config.toml
n_layer = 8
d_model = 256
n_head = 8
n_kv_head = 4
head_dim = 32
d_mlp = 704
vocab_size = 512
activation = "swiglu"
norm = "rmsnorm"
norm_place = "pre"
norm_eps = 1e-05
positions = "rope"
rope_base = 500000.0
rope_fraction = 1.0
qk_norm = true
attn_scale = 0.177
bias = "none"
tie_embeddings = false
parallel_block = false
init = "normal"
init_std_qkv = 0.0283
init_std_o = 0.00707
init_std_up = 0.0283
init_std_down = 0.00426
optimizer = "muon_variant"
lr = 0.0129
lr_mult_o = 3.0
lr_mult_up = 1.43
lr_mult_down = 1.5
beta1 = 0.95
lr_head = 0.00474
grad_clip = 2.0
warmup_steps = 0
schedule = "wsd"
decay_fraction = 0.707
decay_shape = "linear"
final_lr_fraction = 0.05
batch_tokens = 16384
seq_len = 1024
doc_mask = true
train_tokens = 147500000
steps = 9003
dataset = "wikipedia_en"
MLP neurons of a small language model. Each row is named by its layer, matrix (gate and up: input weights) and neuron, and shows model dimensions 0-95. Each number is 128 + 24 x the weight over its row's rms, rounded and kept within 0 to 255. Numbers have three digits each. A neuron's up and down rows have the sign that makes its largest values positive.
A block is one neuron, or neurons of one layer that tend to fire together. Before each block is what it responds to, as a language model described it from the Wikipedia text at the highest values.

Description: Auxiliary verbs before predicates
L2.gate340:120177128119128103109138141178099098130141151117104137161142085100104143108107100091121123091123150141105141127110128133139143152141115182137158159169150152129096099130173111135117084121113147151127113079137142156138141119106118119135135191129108162111144070112149146118114132139177147115
L2.up340:144168135146096164114139132144089149100136125125096126156158109108103123086146091116117136129149139171139096145103123170095116142171125184153154138107160115124177114100168113112127112117124155114118138088129144132143094152099120135153127119121110136128115074080116127129132164108117169155

Description: Acronym-final letters
L2.gate274:111143124148142119179116091097096125105088127168135140147148123089093148117090148101134143162131120141152137115142128127056116114126127163090110072097115139118130093094121109125127086127122075094164095102120143137169127116152132093115126149117106096189134162117113127116122108121138076113
L2.up274:114122154125150138119180111108149138131084132137119142108135099123069155115118153140142114157156177143103139136115133158129085142166113156110095100079133115136148114131140160117142131150128121122149125120095118113138143130140089114099113119080102126142130145126139120164160133141113134147

Description: Modal verb completions
L3.gate12:135100144102091111081147125112123141121097074150170137149106119129113132124159133125119206147109092114105085143131161128126138133099109117147124160134130076104143105100077138131164108095105164118148136180124107146132113112099164104121069147150118148125152119108173163127146143083105160108
L3.up12:103140150161118099129127124064125116128139144131122101120139162135102115116147115151114157147114118142141076118122140103160117126147144145089120074138115128148125114111132166141122152155145149133108139168120115153095159160151164130084133146148143162163134134144236130127128165139083168134
L3.gate24:145141174142144119157094150097100113133160097103124108161106144102097125159080129123094112103098110145140117139106121096133145140125163172093188166160098092137094120086112151095153123162136126146161137134137116106093126106165121108130115170123163136145114128139103155139120167154114125128
L3.up24:135147142137148127148156155137055129134150128140093138135095180121087114126099111144082130091155113126144168141113097090137130129150167128133139105142120106164122141111152183099116139119119079113118169091142108137138159127131095147132119192131125105118119105124140107127146161145091133129
L3.gate165:150158128143138131103118119104095141124131105122140151140174115136104111148105072132119103106146113077142155153163133116100067127115164119084117139132123085153143127138148094143100149136154115163118109127124117089148094104158105130154102163124081111104120186153155133118139102074113137118
L3.up165:158125160110160122104113124137122115125162125127111080088114103102133129122082131180162102134137156139137150113135173139133095130099135165128128129118140097125118102091117159099154138105107127166126090141162115113115117099139134157094118116132115117141089115086113142191147128169148155115
L3.gate198:165113118138106147158126133137117142176100154142142130155142140130076101092096147124112172132136125111122113131089192157128130119093149086106141114173125158119110086100135159099189123159113161136108125131141141122131114149161122103163104159115108149154094129156153107194116164121122110128
L3.up198:148131140174157113116080144131092080166132109108145121137093137134109127120118109110125116138075124151127128102127126101136102142115123140118104125127117084128134150095115138117108156116166113103123141110137126118134135117137141151135119157160125171135137106108118132169151160100102165143
L3.gate217:129107133143089103111130125086080127133128133117088144137132155095149134124153154127138107118133124084130082095116134155122128112142124100145155126138135108121138063112154111056090137109135132150127154119135140144161108103152114179123097127095129111148105119118100167073104123132123140104
L3.up217:114117144190119154121147110131091126081170156152120104110131125100133085104118133117124134112120177132160163115113123093131155110114098117115153123162166094129133135116083133097154152126139110158119139141123111138169138121170118110088110153185131136147097095070113147129082106115119112101
L3.gate270:161145148123170117144139179101091135155119117104142141133132167137116096134105140142125180148139098090103113150111123137142109180165125094137111123125113130132105105125123138148128124123150122158133142127112089158118156124132179121153138159138113129110088096129179164139170150114098106149
L3.up270:173114166165129132102120115144126096107126140153104116096104197118193115100141122163120145144146132169129152127084134127146149137149118131136078128129151092125128110117132161151146120092150133165135074129141120115132141110123123109123159179142101105110107105174136119122177117111118135115
L3.gate298:082140116130114088150108102094147118141120088118100124140147130105156078136086142112129133148106107116163132097133125141116121175144135128112157149113150155130138170160127067147105129168124115159142129106154130131121145149113126120129149108122161107120103119126132114136097166093134077145
L3.up298:145123119108117123119156085093149110169091107142116149119117146120103111127150157138132076141134133084134125085112153176105160125096100132166104120121136159143142114148182108163089134122139131115150148138144113140087154114154163138151147182126182114116165105135138117161090132127159136149
L3.gate301:181123162144145139165141160074129095130151103166140109101123155182150155143127070101125132153139134129136094119131099143117156141104123140143102111131105146176145100116098154162083132126141107127147150148148125105125155120105119092102137146142107105139100112136173109139098150111136134156
L3.up301:131133123134121123084109137148089133135081124111122176127182089177150113088136130135163103130131142166150149170125107140087136145108155153123131125130156161093175139122113137153144103089139174116124124153125157175157195125168118100153120133114095148140154132158165158123160133140128132155
L3.gate391:141136157158112081137113156099076098095120136126105129138139126134146123141129140144109131114112145159124141145118121163137134149131100127161105142165141104126134091121089131138166122075103158172117080126093125110151136096159120119127167134158133150132094109124161142156163140105089129131
L3.up391:165117196137129145155091129128096095097145101132131149115112133130110132154145118135098170136113086168105152150117114118120118111093088122160099130112120118119118076128112137157144133091109155161121097113142147105132141107156141089106125152141097101120113125140155126169140134126047155115
L3.gate397:137124151111146148118126105197148117136152069142131110172109166147109147099106138139157097117129101138076133127137105150122123153134126139124132131091132135128154092130149108130097129138139128143139135118132162145102149176160095112106150120077125132126165113120123127131179124132093138174
L3.up397:170138124075103131139166205144136132146104134147126120138119130111121132132142115101142133100103142126131119125065094147127147155127097128107149120102183141138120100138147134090152164141158128109084124128135069127131162110123143108158133113165110128094103111167163125130134105115058149135
L3.gate480:135108155131094142164147108143130080126111079124136175173147124129064102126125097102169150138179119134063156109153117151160131133126143114119156144155117110151149097129128097105118067127139131132135143127112140160130126108160149123128137129117123108145119114119142120134183180133112167119
L3.up480:109137141126104146130118109114162088121128141160108135166130114128096090099152113127133131127127136146121110085154096126166131122103126137136126077151129131120115144185070085148071114105152130127098088084121112160135134133175092143119132127100115173163124095090131152123145178149106153139
L3.gate488:101128110126147094135088137120118134148071089143157130156168124159175115128133167119117162084121125161112092101118086106108141131168132146152105125117121160146122144148119124142096102124095162171162101122150133157173118147141124138101151163146129157117125124057137114156092111165073126121
L3.up488:107145143086120112159121111137110132144139117120151136112144163115122103139125118116107141137160126137137151109095130119148102160105138146149140135132138131174084166114146137168164085117160123124145196136126109111141152122153179141132143119126136096147110088128142123110102138122162086118
L3.gate537:154137113117163107170103148127116103152161083130168121161112129104154121140139156111167114137144093105129137140141139130113141136118152090135099145131124113118101162161147134124158108136138158149071119124140112108072135108164126090178177096109131123137131135140142119162141154119166098118
L3.up537:122108107097091113177110089146163097141093108151078117119116150129130080110142106150124121161148126112161130136156088160137092141132116091088113130095155152157100123163106131151109137126108132108149146124186137088105140143077157104137128137115129120116107101155133091145123127101115132135
L3.gate585:180118135089106111181086106105125087150152108125135145149136144132149130168141125126151075125139110136144130110128147130118123129112131135113095125127175126142124084090172139129118118122129151128178151126134084121146099155141134125137161109120101165154112132067141121070152133109105124167
L3.up585:120140126161153113135102208130108099173183092123121123150116093103100121151080121144132148127112109158111159140163148150110108128140134141106118140088145116165128152060159157139202090133122097148105130154135161122153135136129138132116164102140118106091121162100127135166146136121077120163
L3.gate664:098100113135149167136117125108154141150162154149126109188129120147125080150126146165080130139139096112135130117110110138134134139118136104098105106095163131121096161152138154182164100144139114148151121136140127086181122154125146120141111129097100112129140107068103090155125115115123109144
L3.up664:173101141116119098125154113152122090134143138134118156148130096176114138101139108109102128141121156189108158134115157115101110144134149115155141122077122165142166179156128112153138105116088155090114119170154115148110139132164063134101143100195094130116122099099115118127111141113109124100
L3.gate692:108090124078144173118125102166111118152142096122154125121105073113122124145111116117172126088180125129149123138121078145099150139106121142107156082131163191142139120124157102084085129105131101134132095115115158104179116091117087162131084114111135113197099184109148137112146114119129143141
L3.up692:106103140124138152149129109125085146109115078153121166120141133168149143119124098167102104102174136107163148145104161126152093144129165138105155149102156152109129116107125129154115147094146112114110145114160157143169132122111125154143112143145121120172164132145142131104121135117100152092

Description: Mid-word fragment continuation
L5.gate155:153118108142129148128121106102097152115141130097138084166152140119127122138098135114150128102098130152163107114089109122117142127130101084111139150146130168083086136113111136123162142137108135158134110138119138125123096171183135156128153074130123163091128199085132148075140192140130080117
L5.up155:179124084093147143097137095170131166107138105092157173166158110067119119121128129135135102147110151146118129186111104107128127136146138115180150155135126138120081072116097139144097120121126131126169078125102119116105100120147107114164142130122126131146094074122117125126079101117120150117
L5.gate583:135088109106188102146120169093104136125160127160124136175097144133135125146134087095113119167130134103112170111126173137154148158140129129096136087091124156132131177104128102159196088145137150137123158105149120124164146117158143118110118119098119144117122115117090126131137113166104123161
L5.up583:113095099147145123108113121152137158097107106120181102142144129143132088112126148157086157140083113119114151136150092138111140158131120104114152144161144127109073165143150095153145102138152165140141125131087125124160122150162121143144161148125133128146082134132140201143098113157133128126
L5.gate657:124108120111169119089130115132099111126122089096115149142138135131145113131114107097073136138116140092100183163109094135158122095132057143138148158137117119135155176128154105127145174124127099089155115117145158140129155122138180080135135142153143092129167097117123112154104119126161100106
L5.up657:148112154103133133105111135134129122131123135112156152127126123139140123129133067091084120124151094110066166168107130091103139163182183149124086090143125167164128231128108133126129120113158121173123139120162133147147150117154103093130163134145104131130141121153117134122099118156165112109
L5.gate678:135112132169181139106117117124159137120133148144138146142140142145115079125129136161088123123102152115130147086113130129127136143124110112110097118168123110133114169139094112130137137135138091161133099123128145097154163100112101176120122137106086108166115095127124156121119149136134145156
L5.up678:102090178122135120126111153170129131117147127117115104121122126110115099147092124109090113127116127146120122122147159114125146166132109132148142120094156158151146163128159088139102130128096140103090124130126056175156128133142121150078120120097159094083109141092139135141189147114112130140

Description: Word-completing final fragments
L5.gate113:128090163155141140198152089103134106141149132081143104135126118114126091125142113131128112101122141099138131153163087133111117097087116127150105131131072127165117117139131118082113124127155141093138117148158098115112110105125141107111110117112173120130072131128092136093140180134139138139
L5.up113:145129109170164075099117130140133144096136093125116107163176157095119138169164119111107149147117158101137126158150143073138150151150150135127178120110130144123120144146137137133138127144087136104167103093119105144106159141130100123139142119149127089148140138082137151115103133151160128075
L5.gate196:134148123130090084114139147131102142100123137102156151171110142154122127133166072111173118122088143163111161117146158092145118105108147143119130177077128117086134145117137167097118122129168100140115137114180146171139104136160097147137139175097132138151079135119093117108170133107068099119
L5.up196:147141130126081152132109126117154094110119141138103135138152067178125141190132089108121125130130124101095128105146110139107163119157119140085152103129166149125151124134135129092117130147156175139123084111128152146112161146137146150144106087116170135122123166168150112125136086074124134145
L5.gate449:113139137126133111130131120149135113107123095135122153096138112180130142152114117101131121133060123087127097187135148176091137098112158111138130146119162110082083082146118173107122111093103131162176135142151104147160132091157116134159094094108139127143177142138124156113104141112086073124
L5.up449:121152115098112129149056145125127104147116113084113132134158135186110134143134147098137150137117142115123144118105149115153121157128182122129087170148131120090108123134177137182090132097162150127133117125154113097153094149138149146130159160081109176136147126155130166135141107087129142135
L5.gate642:079128148194149161112146133105133114136111137140120139170146119107134135122133135114132103076108166139110099143148091140110097169147108104060141127104137155158133159154118127086105130098115119156152117122131152134107106178134121120132130099111187118116160137168152129094119154108130161124
L5.up642:141113060130176124120088109084145118143119106129118115113112115109134094102146105113174096149146091135138128106140131118076120147157156150098086117112125102173118152146094129133114148148145133119130118123116128133146153136158108103139129117104105119136130144140142107113134149100168133094

Description: Word-completing suffix pieces
L3.gate6:155106134138093123097138110103143139139158133192118171142139127128126097098106115150118112159120092129134153138155131176116108158107121099159144154083134128103102153091098120102125132186169148138153138119132127110145138110106131131132104094121121171160142161121142132107125147136070126099
L3.up6:117118105104117136101135105150144121126182116124158127133134134098178113102104176122104117105138096113167100093146160138105132170155143151121090165140150140112162102126108119117127158130109116135166101155120112108101138101122118139191179141107113154105133159137134143123139157120119103113
L3.gate7:136098141133126127112145142117143147151156100120117110118127159111186119148134139111132132146158127094107132131092181137147070106136141153141187127161144092156123160162134127109155116153118138138128142179153114154154094105083102146146113125146131112152152129153119141123114147137107158147
L3.up7:103118123115160135141147129148179102119097096146069154108123154118147145125141132118169134161146121113148124093129132123142089138121118156160114151114099107162141082145084129100164113093099087158107123187168123115124116090082122096115132099135131141124138131134129159076102126081140155105
L3.gate50:147113136151139123126122083112076158102078073142091121145112106145111168129128130136128137147154096099100122137141115160117145161123114124121099146122106099117129091117104138170097118133143119126157133124157125157121105104108134094116152146149136090137138109126148174105148139126143126092
L3.up50:182122111152137140158121145087125084128086142163140155119085132127135116156135162144122101131142133129128139136095193121123131132106122146117131090107123125096113111134138152142131149158146124165135123140157131113138113113093157115143144154111117196105124134112107096163132114128108111102
L3.gate124:120154092150136102139141082140110141137131127110145190093143110116105141166128113153164108173109134120130114141118137111109104113116097141110103131148110089127134138136122109136127134105152077120136137107101177150111093123177134091130118131122093073151128146136089147127116144135122134137
L3.up124:131102132088132145117106129113111145145124101097115108178088163123072129124172131140102099153150125115145090121129128154118107098114136140145166142140147148107102127104155129129131066146153115152112126116096093103157145143141105149167129112138113119150109120119124118132132085148166145125
L3.gate161:117119138130106136122165149097099132172135117165095137104141128135125093200142109124102171142125129137080120128141141112133121151115130152117118133160143185148107126158135130137087107124173090140126068159199153109130142202133146135092153127121114087107127181126111126131135147157157131132
L3.up161:158132135101134115133097119158118145116160100138137140132153128127097133148122083098154129154091100131098145158181136145108146141145123119120146149136105095146121102132144117136128170140138130130109111118150104134133156137125128118094091132125139125101120164100138179107109152155145091141
L3.gate164:114134147130141111149132095096108114164151128156133114127164115156101078114117094166080140117125131120130109119156159128106126155120126139121113175118128091146096101122141161107113121104089101144128141134140093141114082133116129169148120067159130153144152111129152153120134175130120163121
L3.up164:103144116094134115105130112125122135160122148151114081103156152112114132157130085117133105104148132094099071119101145079087120132100122163097116152123152140166124127196172137108119151123143131122100149094128143155122124154130133130111113136129169145138119134150153168105093111135151137130
L3.gate203:105127088147141166134120136107128137101127103105126123182145131099116120115121125078088112121186112114167138137116117091140119126138134109191171151075143126113118145078163139134129111160135162128133112137171115127124114167175158131143125134123139143160091084128142099140098108157139115089
L3.up203:117113065151119085129135136117138115091159135132102104187089111091146162105111094135134093127128132097092169107114137133165108119121097154134149120172111104093108145114123129120116132145137133135103140178142112136162157115165147123134158161088119156163136098103164145112128142086089162136
L3.gate245:127104133125114117119133131132117156151130120136130140148155068135108113193114080114112124136097105107105110148151203096103123151138097130099075118139180124153093078130114119088090124095125103148138136099121125087128098145130128121132154107142138132128125128132142130138120147135144158118
L3.up245:172123095150119127125102087113151151113165120127086152105200130099103110113103090124147087112164120106099099099156168136117094138170125146124098154147169105122130101159155115129109133133180127106140100109138104109088115154115132108096122081129125132147123145148160115095151145109154140120
L3.gate253:095100132139133143134110154105149151148150144153118146114116117117129139135109127134132100145145137111136136133134136151140146111153122130171122112117130104127080110136110136167101208150084123134135120127117131151150091159186144083147100148132156110133146136139145133150119159102135150105
L3.up253:150173157109103130133137116130075104125151115126140114157154132128124114180128100112134155137131117106122106168125144149110101123098144135109157119140106126128169123098128128103110146177139142130106133122140154127140085114131127108116134110116119115108179130104173172079124129120101169146
L3.gate279:092105071139149122148135091113167152130123126157131153131118156160136149151149143113145140121144076112115141135109152112133110138113114141129116110100150165122131121143140108117076130133159132121138081078132145116136117135189109129084122026127140121122132141131150142114096180107118116128
L3.up279:112122127108134107161170129092161152137116120095138120137143137141087181134115117161137115096105120132159121143131146127079122183137084132131135126063129078138091095134113095128073137152140133146114138079130148150099105121106127117116089139144155172138154110102115136169116137143154146143
L3.gate282:120137108101162132138129109135142107155120125130118142158139131151165101141077096127144122125125129155137088120150134155166141176117106111134129091110143161156101127138139124092053122147170161120123124152147124100133119119152119107125180123095109121161096119141116110144114142170130163115
L3.up282:137115108146112122169108135072140167186151075123153121163140125134145110079107094097147133149142115129114162148140071125139108140141125167080132108130139133106132157139126110105078132134137175117124134145134125112124109151143151106099137091108149154151126158148110151113119147169111162126
L3.gate296:181147096138144175111137097121105130154112146133129086198097164104140094129119114094107123133094124122110137174148155144203147133167123141128145127174124127125099090125126162155070115151129133155124092135125138153155152159113112139100146155122129091128077108129177175125135151124123138157
L3.up296:143122115114171143191108120096107125128119111129152092102126121133134086141077117130130147155102093100115128123147156090161098158146117137122108128147151148155145137173174131121130079138148113158121158109115127146148131161132102169154127147123179145130147128121159107162126156121151155102
L3.gate358:109148135112102138118113132141132144114159157110086145161121090137104161192083112119142112112112099152149127092174161143152103156178148138142162139117171088126079077137103130137095119123114122144111140127110145154142078117131157106168116152123150147131141129131150152112123166076182133109
L3.up358:132109077135133108148109105140122129134151144134133155161140086121109150136136088088106138192102113197144119100141128119121084124114164146104127188110148171151099164132139133126099108111106111137109121132122147105087131144131201152115115152156118128124105158123120127117126140116111113164
L3.gate411:082120130156146136107084117115110111136131138073113079130128124168133108125139134122113146127136140112149126120131173121134124119110114109103105123118155113145121119124148156166142050098120094167108096130165142136197146128130138114127147129156164154158123191093097136149131141120147113105
L3.up411:093164134162121179109131128124151159123103119138104178125075124153166150104112098096113144147176104149149123141119151148124111122124178088154136117129125128143135158109124140146153116133131093150128137128131141148143149158112115087083119116102086149141148128138152132092179098119113131151
L3.gate458:166133109151145146143102137153148129099162156135124150125107132115174115121115148104135080130119112144160125147177135093133100173118104084105187128098158139105136125124123141117117141176126144156150116120125169125139088120109152192131177103074134115169116106116124160127149112104135129126
L3.up458:156103092124144124120136123140147141126119113146182117146160141117109100107124140127093115123118128152149091124156078129129113106113123105125144159113160156116111152131164138104151141098113194146106133143098130107129159148079128121093126132064153126156139185111099117110100110088147133107
L3.gate490:097144151087147118126130108121118151142141134154149085118161181084165113116120126123131090117141113101104117208107096116144130115119137112151168115127104118128108092141130130134127122124102116149134121129127121175114103131092140127129135122109159115134158137141138145109107153108149151130
L3.up490:107100093128172123135110136167117131104126127166142144134106118130093084096152075131155136148121101102118130138182125162128102140136097115160123140121121139157165129148108169127140153130140121124142133119092125100146102136146124117125148118096127098130156091129100151106125135141160157110

Description: Forms of "to be" after subjects
L2.gate562:085080154139117086113140106137127108121147158140102112129149093144153118149127119180110148137141133109094142131158138162128106149133124111123147126088131151116151108163136125122158132099116116122115177139138142132126145118079136096130159104129097086122130168124130111143149119136160138137
L2.up562:148106176153149094134144101133098082104160103126131116134094153085149107099169141157109126124119123145121143130099190135106143090139121118129154151119137102092125165168146137115107106085150172099126059145115131112143136129145102127144179157130126059113116105138108155119127109140147112120